Weights of a small transformer language model: 4 heads of 64.
MLP neurons of a small language model. Each row is named by its layer, matrix (up: input weights) and neuron, and shows model dimensions 0-255. Each number is 128 + 24 x the weight over its row's rms, rounded and kept within 0 to 255. Numbers have three digits each.
After each neuron's rows, "fires on" lists the tokens most often at its 100 highest values on Wikipedia text that the model never trained on.

L5.up87:084145134096074133153133118134135117120156125111105178156098127166095141126137111124086102113148122153109078139132124112115130080146125140112160139155167141147122135108133133144128131129091135118092133130160115135150143141110148123159097127141141097109105164118146137125117097092120111139094100116119169119148116167136117137123121147141129133120112133080181077164134135144184130146116112147130112126164062154155158174128120164105143126121133113089129133145126119142152147118153129198099149150189110166133177095146104151165150140172095105097107108133151141135086124097153119130149145193096123115142134183141110151137148125131156107113145149186157114133166149132120141128135141144096137104086160156119149137127092121098106128136145128084124147153098125168117129126102101
fires on: "is", "ir", "y", "as", "ac", "ob"

L5.up9:137139105122151138112182139141125103178115088118129132160112124083110144143135116088151080097092158068154127157123138131157114123146113113146139131159130132087139130122162098159134107110121116101104129109140187130129154112132183148165102123155137127125175152122137089103132137147141115111137126177099117146109146130110100123126116127132173141064136126155102141110179091154135061144083154098123166119105120106090142113129154126137120089192130128128125160097135132145127100076134163136124109125178129113102080120132090086146139096137103100113094108119123134120162157111083128077118127126126145141159154134152098170166144139167123118159114120145135145121150134160130133149138109115106087135092097096114132100116122139163103124136119138106133110145133125150159140102115112
fires on: ",", " of", " to", " in"

L5.up249:143164099127118134132123108145120076194119184174090163120136125139140142129107076144116142129109146097134157153158112162172100092150143131161153118141157141127153092157127127122124132142113104154117135142147141134162140138165135133133133133123098109165136175155138121087137112179104112141143126109125154131155143093123126130091158147229091132133109143138162130094126131133138097178127138120147134094147122119160076136094151164081128148139122116113141154095148082145123132155124113133092142108150138125100116128136113094147156127127136123161158144099140139155144081106086143106143139128122126118127126097160098098162160152126090145137150133113107153138145152100130129113200105115113162160121126134114133156123131124163088101200132124137157142131124094133122107144117119
fires on: "m", "b", "pl", "ess", "ort"

L5.up429:124116077140119121140120088117103128162123105129126147167114147116133162103156113117160123149112142110117134148129168158154135158117131159143106129129084133128117148146156135130097170120130098123151157096198150155138121094124145102132114136079146124119145106110100113131138119155154129153114179142133135151109122160112117089158092145131124160123092157116093162135153093148143111112136136102141164163163098140112121116128150135087142153164092112126170141113147135103136149179163130167128110128136119118152124148123121171157141121134153088152142140110145194177094072160080134078138117096144165104112129168148094174155135173176109105115127111147147125098154141118119147101149119122109103151098120170147139155127107146113085176126149174141131120141117148134139134089116120
fires on: "l", "u", "r", "ol", "am"

L5.up177:150155086164110106126142091164130160105152134196112111113125141157120141096096133151112152136125155111153100100151147143156100111150143158130109106127143163158144139162152117116096069152110110138149128130084125117156136107123141175117113128132082112143120161154080124128118122138110137149096181137151097150117115108128177102084111117145108090146063117140152125146163093141165126154110126091143148130128091116163120182136119171133124121120145131097113122164122088138121152119099110124115133110105155142183125142117124099114174073142110126151127152123097134149129105113130129100131143166117132163166149116131127122126182106128092152158154088160118136106148130100093126140137114117153156103110143150127128160131134138121102201164146117123155090162140127114131104165107141
fires on: "e", "d", "st", "b", "on"

L5.up403:122124101134131116106099103146101091117129128109133135132131131144112124130098090137134092194107133175117109080133097110146093118123115123138131112164125133095132102136110062169143119108120126076135127131122106120139101167127171159107111120069102163095126136116104108120154068133144140118102147124115143103138114125171137125132129115161178144070124153155187134117108127127182137161153129140148150169110073112168080132130118154156123115139112125107093121095134115169125133128155116158096160136211132135155125169142167157166110104135129117149149127102130112114112128121093110098093128154134125127123129102134138124158115088120186146088123121151133121116141145091123116094168107166095096134153154110112132162121138109118147138133135133113118097154088159135146133134120112
fires on: "as", "ob", "-", "ut", "ac", "1"

L5.up160:122150126146114089076120135142130152088139148131098108142138075075097167166100093172129086136127149089119144107174131159120147076128134176119072109172160125104098109073171143115157114107127092120117156136132120086121122114135109154131131108128131104128142107133131130124107114178155118106135097166123150155132082120159120092118134173113150135149075101115134119115157154151151137143152149130160125099102083165123099185115148129137113134155137111144137155155142138134122114128118180157097174131124111167168121121160122134125121122111186176138125165100124132109117123113123124116138139143106134111105084112105155147107127071114108158150175114115128082136128148092136106150133128113100112136133113123135117141113125115090148140129126126104159125120088145173114101119139127
fires on: "ing", "od", "qu", "ut", "cl"

L5.up232:123133129169124119122107126080141163150123101164154122148090125136092134153127134126143143143121127110118140150138115125117135112144130164121115094127170108097132124102124096170158070115105081133112161140130116093137151126116138112114113080120120105132125133102130138061111156162103144101117097175146092106077135112138110088061112122142135118133091114130133148151128118094161140103100141128115169180156076134078123163092114116157093125149123091085163083150140128138161115083158122135148132148121111134150109131135164159095118117131108132108091142116121131119125135134086124143117131119081139102171137142167129165121144137146114139153115105148161095099115142143148117113123107155101124128149115114162100128088138100122101144077121206119131110160106129109126078128160111
fires on: " |", "4", ".", "8", "7"

L5.up292:159131139137132125142105138131095166105122105185119156164121130155131165122148111122122137183118135137120110097180126131138162097096093128103109155164174168160140144140128143177092118161139129114082136073121135093140104142112130139133139101169156107148151130138093128130121105110115105107121108123157134120134138129113165093088123143193116126156096116119178100124084066103124117115120136100140157141155106093125128123115095128156144110119096107107108146151113128140162126146157145107090157088118122107107151121183133114133143109070117112129150100136163123137128110113116140107132121141084131149149128164152111096126150145127164097138145171110104161125157110117158114148139129128143117110120141100125164171106154098141167151124169106100212116149120114142123114158117116
fires on: "i", "u", "om", "ener", "id", "er"

L5.up338:142129108120133116094109099145146142133151122158084089140081154110108173112113138122115176126132162140158115081142126128100120199147150182161102112149174139116114143099138084129073135188137131102062148134119112129122154141146113125142122112123126103128111127107093148098113122074126120141123116153143144157138163095159122123076116115150112140142104103142108151129101102154111119161091121085118163140155140131142167139152138159130140141110140128097126165155107102123140117106119112114124127089127153158161135143135101108130111101115137097087178143102118134156108122119142175071129115132148144154149135130144127144190139114120080153119114116141098118075165133089139132154187110148141137107113129101148182154127157095126109142159141126148145132131150137104144121100108129
fires on: "\n", "e", "erv", "orm", "l", "enn"

L5.up289:113130084154115168135059171130097133166145111119128123126171096098118125131144102098146108123118135141105106093109087157137117151117125102126122134096155119157150154141124142148136131151094128136128163134153140130146097100117110116127147149147154131161137138168095125107110141172119134117160133166176149079112074135132111157148103142137137117032085100056119127150126086108110148164121127144124137132145106136119100126144139142096151136132179139101150138177171115108124107170144134150158110116146106121138132116119142127114157124122135105188132144126117122133132153143145116105090099097141121131119126155153106123113177124150129125150153095093124148061108112159120152174131117129116121153099111136099131110121161136128096125103151155118125146099136135142178110151065117
fires on: "'", "h", "’"

L5.up142:137140139144064097116151084135115103161118188127120095152082151129161139157134100122111125147142107130141130148140164178114149079150154106116122116130147148100122161115135109118103149180145122119106107118171072152144116121113133094131147113116123106144147091137133108108120134132161142146171143123119148182070147106126131129111162089125142174116099163124144171157108139083140142145104152080160162119136094146174097126078160122145151125124119113130134134113159115128131121135113155087101117156131125134127161123133132148102169085145121133069102178125126106146155142117143155153180160110132136129146148108137136089155119142134125125128111159176086147108159131107128117123166108100141117151124122158143148170114174115155141140194123145098136114152112118125140107136120139
fires on: "st", "et", "m", "ide", "t", "ir"

L5.up220:119111086121141134143111105136160123118123131142157140145122141115136148129141100084139089100121118112157158141130095100111141146138123119132105109148153084123118137132156138139099120141099137106104112140203097126113111101147138140125144105138111121175161132118168079097133158170145127094141140136105142161072108122168102133089090110185110105100091088096135104177140126099133150139150083147146155174146128091156098123140112109138154124107110139084173152161137132110142135136120105104074155173173099096138149162117138164166140103132107124091143128097147130113106112158102160120130115115088141115135146161132131148121126156172083093143134121151153130069147133143117138140154132119114106131156158158141144143137146133093109157137110185096137143133152149138145179122140119
fires on: "o", "us", "ian", "ic", "ac", "ro"

L5.up193:079111122128126130140138101111148084157103096113187123127149145070108149180109145165095103127118132135164124116136124126122109139113123157167131058164127113089118136094145119156083083119141152098131158119136122072112153122104147118140109118132131147155114091100118155138108097188128110138122122167148110120120116144169113108134108148125170156109110149111109124158138091138147150129131103099110166151127118144108165154120121121151181115164106129126131124155170141123127134107116107144118102146125088198177090128113099144141113105130093120129166146110115162137146114144154121114137133111142114139136109165137136158120087108114109105132111136136153113092130102118167128138141088111135116065135150133132181143111178097100152118098136128110146086182149109143153147137160119
fires on: " |", ":", "f", ".", ")", "ab"

L5.up141:133147138165110110121124114097109123115092102162176133102142130118128119140122089181103135104119139123166145093122138164121141109064139139116112116179149079125111129108204119134100082103147118116146144121159114151097184092139141102143112113112120136160116104097124120120117104141118132155134135155101165133141101132099146119145077125146149161102118129129137108167150135098105150133159127131100135131160126103104146185159151165098112086134135141176110127113125129129162104136126143112082121118121088164184116106158116107144126096122106109119121161071154155142130142082096073124090123128091118139129108081140144128169123104105135145143176105095159147094122133114122123147139125102116091121129142140124131191148140092125134156150121135138158126131136146159110144114093111
fires on: "ant", "est", "re", "ent", "our"

L5.up427:064115107104194069132120100127102122116156126148174145167099098095121131137141117133138107151123139126110140093103119101110100129133113103120185121151096131129143120087110117095139114105111139126111124144156099127115171086096120129119153106127109114126124138120125097108116111156167117086114200142126130147104159113180142165150139144094159074088156126145133111123107123122135123113131101102144189155174106119145109124132139082153106159153136133136140120164122085104121129082142129133124135138130119113142139086129151148136097133127098110150138113129124179117122087145150109163183141139071120106149147115129110127162110111164139136108099102129128114144086147112132121125172132166105109140084171106180106162117091120122102130120145155140169163114136153125131121129139136
fires on: " conc", "he", "osp", "anc", " t"

L5.up255:134121100148080093127108146157114082171078118105132129154099182107104175140130082106142122142118123139115149144137148162156142128109122103152141153175117111131134127097172097129138142157099090132093105153128096178168146122127092127128124117145144160097120128151107091095143097100165124126139161137119136127092106127136170183158124080141131146112103158139142115115125137095165182128134171086118137161163117144178097140158119164133145121139140142168129137099124130133120104124148115101099146130140144132152117117115122131130118079116118085110121166114114141156137115121137093093155135143138111125105131100121111103140136155183151142151099147153151130123148162088117166077193141119094085151139112138130131119146165120142117102175136110099147131089125107140116156133100122
fires on: "t", "et", "p", "ant", "ar"

L5.up204:142145159132114107123154132154100150121154118167123186116159123121121110136122103107119153168153146123128132077099151150185105121088083098123167122111179141157115148087172134121137164118142115118126105117142161118136103145143126114124092109136081123133105141139135109112124129110128186126129129179149114145145117118092115125200125083149130092090169159140116130130119156099112127151106115119142084125117139150103126133094122133119105130101132156141132121155129134151128104112122127189156156130116087098187133113157117117145147131130097175133142155135128104162125116145101161137141141168151152103091120121147128196130082130105130133091100120113139106095123175104060128150131100112142134142148134152148128129102146111143110176185157131104160118116139112099089139122130141
fires on: " of", "er", "ak", "al", "yl", "on"

L5.up310:137161106156119102067101135100105134173164129109132153108114140113119137173126075164136130100125123177094165120122144170152144123115098112111131121136176134139142143101158072139144093139098087145120131144105122140111101085136128146130123104136113144135135145109094167100131103136112110154126106111126140153164086123142123179154144152125113104125134094140164114127119064103139179185115072127134140128124110133136102121117159118153144126187116112124148115132157118109110113100116163095116136096145111164138131118152158142138118093126055115147141138138122128121163145159147136128120151102078142075138135128161126108097166117115130127134100134103101113095157162107140109102188129138127148170114166144147158181142125133107095127130135123117122133138099113113176100132110129
fires on: "h", "b", "utes", "s", "st", " date"

L5.up161:087127127137114109156103151151118174091130148176096121142109158148116150153163121095126147168129161131130134126134143157151159176123113132115111107135165106106157139123132093092135111076170090107118144083144126135060130173111126137154130087151122129135127100122119111143160144126143118130098138128102115111107114152161099137118092158143099154067134138159122163118123096108127150115099156145111124141122104103080131152135144122136110090170131127095121121127068137098132130076131117172102111134109103139146135131107102099134138122162088139107092143146085120150140142122146105146123137122133135124085139134123099160153115151184112129149108107105136135089090166078154123115113066145173124167121124125145189165140116117148089103175146141142137115145139145128128140095117131
fires on: ","

L5.up417:126087121148108098131126143143133117158125130160127162118113138142150102148079140139126080128118143153104073142137120115105127134113112144123136151146122144097100152144137132102122125141105104153104165139152126150143145130146160141154147109194131128119069140116155062073128146130118134090131182098108129149120138177137136125104111153163127118158135133165060127097115119100161062122138109107147116121134153112073162142126154139170153062097162125117114111149125144147078118157122119165114091120131116162168124134161115162162164127105127125119089116087128120134124162128135115098101087149108155127103113104164124114142121126117120108145154147145146134053130116121118133145200100156133135125078111154108111136120123145119143120099139136110137107170110124127115111135136134
fires on: "et", "as", ",", "a", "oint"

L5.up210:107160103110139152121131143158128105090130150110082117123117124133133091141141148126124104123110111125101161146147123123154119105131134129160136147166116091072128159143124094129144108103131135123103148098181143151111146151111133124137121085182101123106151128123135126146134156140149177117090109105135117126114138137182106151122145106157137115135117146098107144131169136137158147128137101142189142156106126110072141122154112105140134080124142126150105166114154140096126101109111141135146147116156094125146118161114083105186150126135136149137121118148132150110088142120136089134088143113134149124111108135112123141198123138186122072170131102112170119097163185148101080155093108138143135128148093119102127120116176128118088133152146155096127177159184111146126168139110098
fires on: ",", " and"

L5.up467:116137124159099086128110112128126105145088154134076152137115134083116108170120078123124134132150186108127121144154125140159155098132126104126148150165202159145156145134130108148130144127128115107078134157162124092154132140111121161110104083092140134128083114117120105144125166146163131134143086117132181160140100101089096173141131129160113124126076105101152096162122125163148092143135130123148132110122140113140104082114129130101167109161130134144116118132148115148165110105129151136125163080164124140129100129156112079124129124177098145132085126099109118132148133097129134111146154130084139109115099101145092133133180095107149129127103141098117160133145155075122158121160132147132138121099098165136148134096112137140127121156143104145198109136072104119127140127128135
fires on: "ess", "as", "on", "os", "act", "m"

L5.up115:171110137174141087137106132106089121127145150146133122136134149152124146156113085111121168145156143157112154123138134176141154114121130121122112153126169126153140099091175135177108079146109122143097126101150120082138186122083113124182108164119114120144132137146111128140114082138163112139143121101135152160133175123120126148129131143139143122112089145104109107141130126121132158134106123172167112107188106129132138124126106136134147148095105131111111142190111123097103135116133164157090130086153108115172125115130128154120125105179126126072121133119137102173102082108167104120118143144109112106108127096105150123148092088127112136154137100119109153091169153137093104130135141122131093101100166121136125137175103132136119143200118130111129105148111102102191115133095138
fires on: "s", "y", "re", "res", "ic", "ric"

L5.up187:116124107115133158085150151111101117125093151132127133150123142137113076111120154117096122130130104134128160143098169136134085067090112097116128151173108133107113143130153114128105123131112121126100108112149122130120183143123127142150089132157109128132097138113104077158124147147131164098084142134106101159106142081144100122094100130133140111162133105083155084151109146113135146113115129091155109112143132130115121131146116106136146100108121127170113132115104138118115088087153147170101159139141149113163084164143103105142159103153126149118146161135157124147161098170160119118133157144102138127133133111111106142174110048117104114110130106141194114150154117156138129120117082130094139134122104115122119144113196090089120112167151146109142118149150129134160191124139077
fires on: " and", " or"

L5.up451:138146144102104112128087094131142100118171107130100162119127093165100128125144136165108129172130122106116085109119098099117094111110116115111111116124155147135145136153137128140110128101159149095139127078150151148158157119111139133161088129119119150108102145141122142133124109128137158098133109140118169120116133108129153135150097107138115124135147113110178070121130118137177123126129137119114130116124111086153160103098116186164110093140131091159148142100151089117139110107159143157136140108140127105110108104152069124159151067160103129147115116112127103134129107109139119150124079160077177095203129126118117123124163147147082116159166171159138159124147117127124149124103151088147122141130066107100139160135126110138114140088110124094130162156154144194099130159112146
fires on: "ac", "ag", "fess", "um", "id", "op"

L5.up8:092121130189126117060123117170115118143122152152147098135116130089109140152137082128161145145128107117141111041148120109102087081112136149178123090180157112109176123132116111177100113126122116166107139149105121101109144127094117114113111129191116126137108151131126164154114142167168140121104136160157103166138127121137143118109110129123166179140145082127103111122107137120187121144157109125125110129115130099133139104157092116124105100161075097145104151152145096111169130113120085151118132100162126174145132160096132105125102123132125167148131137103117126100105109138092136109093099116157159109119109123143146129139095102122132115162127069123122148131116137094139123150144107159085113113134165107163152151107132125136138133144142127124133103173147130121141113122143141
fires on: " f", ".", "f", " F", "qu", " b"

L5.up505:159139172145111149097136127151110122096148159101191145160136152103140142098139141116139133137069127117141129128148132113089122105101072113106084123172163111130101130120105099185102096133114105141111178120160176119151147140114139104145118120165133143146102126118122155115153094146131144075098095146144135101105113130131124128079073127162114163134143118091158055168127122131156113122095100128128140138144141115145132117117101141113113146117164118131116129152167128139143124123165110158135130139137129134154128094158077109167171117122112119124132121095118146127088090145086141116142133131087157089133149148148127164137117104145078087154152114144163117144135110144153117134110109112136121143149084155119097152115120143114161194166124098138148128116123098150111115181133119
fires on: ".", " II", "an", "en"

L5.up225:086101127171085127134110108151111107104098153105155179139096107164102106119109109145096156127147149126137119097121110115178104093141121137099151119140169114111142120096148144138154173119101164082118106120151159160131164131112125167166135116123143162145129108122116101117110166170184138159116140111158167121137122141119128163130104141152150099126139147074136124137143116153142109173166100150155102132083078166127169123151140152097156135136144135142124139116111117145142143094116108156131150093153130178201128114132107149165117082133114129139090087110169120155118129133133115119154154136135105127123142117131109099127122139138164112128163148116135094124179159114109167124125101173127122132138133159079103149116133080119106145147134119128095121120105102111116150169083106
fires on: "as", "ag", "ac", "-", "\n\n"

L5.up77:126118147135086071140123114117119108136130143143112141149095111129155184156125138147135126112139150171139170133120094147109153152115138143152116153187143122108162126121161125169090113108122090151120119089120139124091194162125125124153126182093136121130162176123153161083141073157129135120090135106149167125119090125160122124144120107134149119145088144165127143121138076132123127117124160110140133123164139126121139130132092162158127128133102132141120140144129140101124126095138103142107131092095142141150102134137134133187170063127098105150151140112110147178116098096127123136138104137108184150124157099131095156154163091167074066131154132126139115150129137127117162127168126105142111103151139128150141145118133107129160117112149144066136103101119083133145121105117123
fires on: "ed", "y", "b", "s", "it", ";"

L5.up360:136127143149071097092146132127133107113149113130081112135115103125103137133103077136135148138148157104125150122132095128152124127090135153123155143206186133156122111107169129130092159124123109097138132111137118144120146129137066099137094116147124078166174147140140118088113144090203134129126140129149140148102161127115105149160114158132108111099140159120135077106097140104137133128141112119163098171169103144157144116146152147127162126135102112114194138107144128103116154088141147136111130139126071168150093094121144161137132113127107144124133142132132078124129068158126078112121113105117109143160158097136101155149139125158121100101145136136170130135153131123144126081123120111121122130113101134142105155121133111089110132087154106082139144118115074152113139111136117
fires on: "as", "ic", "ac", "in", "on"

L5.up188:147127100158130108133104142140059126176131159132100130129117099123121137163128163127149094119129181102137170131137141115101145135116141140106127114143163092122122183136171151141136137121111114145115118073138156055143144121148141109156151131130142119151085113120145123126072101135100123119169122128101139171113127093118129116115140101125127164124130132120111156158102154138127145132107144108166126095171086172113134119158148146114115109127117130124106158090109128113131127108149144110103129120113129162192100118154152147179143136121130136119131192125119130111113106123145092119124130102110155154146097112141107136130162118106060116157204120175118122140144147101108145106126096153162104086159134107157126163108159098139106157181114124131166116143117077138112114137132093
fires on: "ed", "ing", "est", "ir", "ates", "ou"

L5.up240:127130096148157131117118156183106117165159187145145105171119173146147114141130109098155131132145156105099131080184150132147144123122101183098104115130164115114154136134192117151193145136126133136107105122119141096143137100139079194124148109101112142120084124119104097080131149125159126141139151146122120139112126126172139129114110128120151155126104155173145140158128145077121138177126118066133116136122105125122133184094123136128155142115136136092104147141157112152159108149119098148125160110143139118163120150108125141134091104119137135149080112121146105127078124078095168115160147148158114127079143136106113112123130122120110173143138140120119149095163138134116113103168085115154135139110123112091136143104158113133102145142122131133138090154161150114112131143094149
fires on: "le", "ed", "e", "l", "ance"

L5.up195:172190160167140094106130097101092154153114144118118111161099129119142160155075125121152139173141131129119130121136095126115099130120116097115091112165143126095157187120151143085147142152123156160118147126109139135142164134141139164130110081124117099125138114150144107102112159137141127112139133131122108107156096088144138123150166151148142119146118119134135123096151095145139077158118085158072125150112117153123089121072128131106137110132115142131106125129108119168149080122166180149174136075140166164140139148115175098137097154136123145168156131119155102134122106142125158162130092154128151102136086163111137129163175120125128147117167109190135133125110133071109160157147127120141086101119167120175127133162132156140120115149134139118130134141123129115146106139115114
fires on: "ained", "und", "end", "qu", "ur"

L5.up111:157168137127111134081112130119134158088147178142119127148137136150157177125112125119106157121152101121112148115146180183154093092103088129143134137136171140156128159118141121125122113142148156134131170113104171133115133141100134158092081129133131070171104121125117129139111134077154093097119108156123100109155149061097127105120167123123112103156128163102173148140195090126147096161115131103106119167156118149157131124123113157139173107138122090127102144121128109129139129126145119171156143072134150159105157141173113108112108121135121130144121120109136090148129120100107155129130117158112162096148126147126122145138174099120100108144139150143157139089138161099160116162151136108152090115122136085145149133127113136134137149131148183154151098092116131133110156130083127
fires on: "or", "id", " to", "end", "er"

L5.up130:132131120189138105075166110127111143190108192061128114148170116121142134143151103094154105161124124128116081132125167111132133148107095114111125115158168167118134121133119089126144141135134111166134124121132126068152119090115090119137156118139096094144122106114090107150086116118170138136132124106109145139100111125120122112121165163147105129118112127123140152171112124142131149149097116133126140181103102121117119115092113104119163121167092134132135141163189137108125106179145170158102134143138152108149137118145143119116160117135131163083142122093154148150124135148079152101147112125125128079100132067109126161162140143135154118141150088157114133105127148112079121126128096125135144096112133078160143138136131115143107136169111142180118102114123128133122149116087095
fires on: "r", "l", "n", " fl", " l"

L5.up407:142116120106113134110157113134128122102090107151108107153177133118113112094127149110114153122123159056166144111109131143171113105144153110160146096154145103142140161132139120123134112128148081093126156112144164137144094203131117150110145148107097140146162108125127087159148152128142129138153100171118117133130102131102156128147134150140150148165142162120140150132184116151098130090101159113168082132147088077114128150138113113125129140115140081115148136160116107114100100148121158111148132131094128129155103119111088085129166086176142092173084164122117139145109137136121118106141090120119141149125114113158079110114118109134102122118127092123129154088139120140108136138094087152140116144164164161157178158133124106116115135142105180146122090167168140123129165149133107
fires on: "d", "ou", "b", "l", "w", "f"

L5.up45:099120135164137101099140099136088129152133106138154120140155118123129135103153135097151123115082133131129113092138103120146115139131094161098111091172140087101119127125138106118130120121082080135127158127145160097081159123116139130139142105172129142153122117141149130112152121157121118070123101183096145155080138136176077133129131142137159160133146177110126111159151147112146128130090144171147124152137152143074121115142106120121174128120123136137115155159124137125111127121124163144111146149104086124165145149122096111130163127151136099129094180098104168120107115114098125090097121174143148075102127112139105150117087106116119140158110106129151117098142137113105125149189111120085102121160072136151157101119134148130121139101141103155167127133161049109156124145126118
fires on: "er", "en", ".", "on", "l", "ab"

L5.up462:144116083102119138147127094129139109125096120137120119130176133123108109122141119114154133108122167108160166122131152152128101099144161106146110114107109091098124134150112088152110158141171133106104102122140137126141124187101126159154141124167076152128150147109132188126111133134150128109114137098134141129122125124094108151091144098167150167078139118119136136131137052143120128109139143174088139123150125103179149159113099156124163123170116111131143127162147120105146152158153144133129169118160134137109079162155112097183183095128109068141103101146179143101092121095065136116104084153140170136113113145121110165115104131123106129133148132135149123107156145122109186147150124145121115142135107112134161109127156118118136147159151124111149174122113128151132113116099106
fires on: "s", " for", " of", ":", "ity"

L5.up109:112100125103144099095139087157112130147145095120131115115106106094130107124165084119150154153112122134117107093137098154185129166156083116125154122143150092124161119108148138122177143103127147087121130109201155161089125153142170130096136129121129131119122114146128098115153135149129161156096142140131118143122129175151134125128126061146108131084119150151120123137136046116142142162154143118141127114136134125148131148145121099118133124162109097135120125122168116122129130101149120111134115128132157139154123127136071113134124145140075115136107194111119154125104120122114139072093125116119100154108162156151095143153110109151139176132099131114109127095154151129095138130174089098122151173114079094167159154121141145096082158172130145144153153156169122126136136131113111
fires on: "N", "-", ",", " |", "e"

L5.up117:128128111124089145141094095118137080131108095143141101110169102098159125156126151147128115092114159141117163080158143152114140157138101120131142097132144157118146183121137139148076137093139188151182175072140173095152133137147176158158128152137109116136133128125112163128134103142135138129140124131115115168123116144095115149159105120098102084150078160078113131159129100153108080117134130116132140130153155131154154114135116109065127093136100128120109113123158138112152107144205152164136126123129133161131128156143098089157132145110114105146138143108145173143098125121135119127114130114138170146164125120125098125136122122139170110148134132147173118125153114125129151195136115164114080098102144129124136167101111125146126130112135148110135143125092115154136143113077097
fires on: ":", "at", "a", "f", "por"

L5.up266:138141095087088139162116142179102144103142127155154130134129071148177135162103134101127156151107168152125133130162142223140118128161151115124114129122120101152130133093166101173136132149161136082098138097105135110170098125120126138094112122114137127164125122126080143153106075096124139083104102130143118144105083110140152135112165150150140131144117126144128121083132114116147094130087113109129118171185104141122104135159093157129124143125091160153098143128125123140096112134134143163131153136119121163148116104129099144153159100127127124159138137112130151143128144136146123133112097168133178130122086092121136107125106112099114132130085151092070130141174091136122095115139135098115142110149152114131171137160140136176145137142130131112168155113106106123182100127119128
fires on: " over", " of", "er", "f", "ver", "on"

L5.up69:140104124181152118105126143148099139149093119145074102099132169127105143158133118145168121156144126138115133126134120108105146106089126147130154136171145084100142165141116135089141088101127108132124128117143084118129129061144125109136136081143110137134114111154122129087114159203140146083143156167101166142118122134122096150137059124113188143142120139118114076140157136132125144137124088088127156120126147141120105154119157114140151138148118148127168110104110121165175114093152124100082135143155100151149138156119152124124137139153138140172094108124167144116154168144106079102122155135079127128126128166137120147136103145124104097132117110114170112127088160140163108155079102112095119144141119133073124147160125091126135150116124157134176145134102148141117132128137111
fires on: "an", "ab", "in", "ant", "ib", "amp"

L5.up203:136156133120148146112121091119145079117123144133148090140155119115122138096145125143168090138070136086139076150139143118161100090116130160136132126183112108103111112130104088149158086140162158121092137121144180173112123153134128119119090107177133115159162131103096130097116116161154139064110132164119104151167134128157134081105137114136171135111137137141130142135178126118116129105116099127145173151143123150103147141146109126143146113160128142120113168128109148111092134132108178128128125136176100173131099124109108079143119153142099149139137102106159135127079131150090148170082124109131146149117138134111101166149122130146108086154133092132107095136139182126124108101116127126101128150085083144131101097116121103127132144159156158083147125141121155144154133159105111
fires on: ",", " of", "arl", " in"

L5.up344:119141076147080088170087102134132132129142128129144140134163134159134132145133131110144137154114149127150126093168105149090126108107133103131116155124119124123164139121124141139092110158147116091066143142156166137154123144131155135141133118160142138120091170172174130103121140079141129099139109120115158126159148144099117134172126150157118137163070150132142070102147109137102124104112109125121121128144157113110163103116086139111128123117103092155117125145137128130126129101150108159115128084100077130146112109148102111131203094166142111157124123160145123114087134093127121103149124165152182109118082117112103128110131122090123130127157112091139130137190153109117109106165142137104131111098124146137170160133118139170143156152157145163119104131118086129144125162058149
fires on: "om", "f", "im", "ord", "er", "ric"

L5.up402:100131150157155118137116113132106143103159159103124086132128136181138155158124153126136105166118145093109140104185085122117117090112123144153115133124188123141132143084136139152107127133146114146125147136136187093081152120099112168143138140141131127136119116134132130083133121133136119122129112107131118107102121115137130098136107088096161110141060133137151113101150098105142086152141117119106118108127080129082134116099123137107130133094113134093094123123125123117131111106157113158091167130169131154183136112143126115138139128108149105069106152130166099179078083101139113106148139164127163147140121160116141115114075130099086125153136158167148099119155164079126164109177088089148106100114143152090123148156137111126141165117115107133179120145130110144155112134117140
fires on: "ing", "ed", "im", "re", "os", "d"

L5.up339:106137141121053123118097183183141123140113140117139156130136108117115141158116087156099105117113146161133167097115147164085124124150161126139130073175170095144135158106181095157119114128130137139147129108127113131096155108114095121128111111118111149134143127125105154133155141149147114104151146183152126146114107139126110118138103133120124158106137153123138121144154138097124083155127125122135114135133132144143109154117146162089190091171111103107092124139098129114142122118124131127127116118105143123211059100155147108144114159093131112132134190143091161124144163121124103085113117117135106142128132101140087143169170111122159123184181111136115121143129160096142132143107124099114114143123109109142148122152145080135152135128110156119103117122157132156127074136100121
fires on: "at", "est", "eb", "ant", "ile"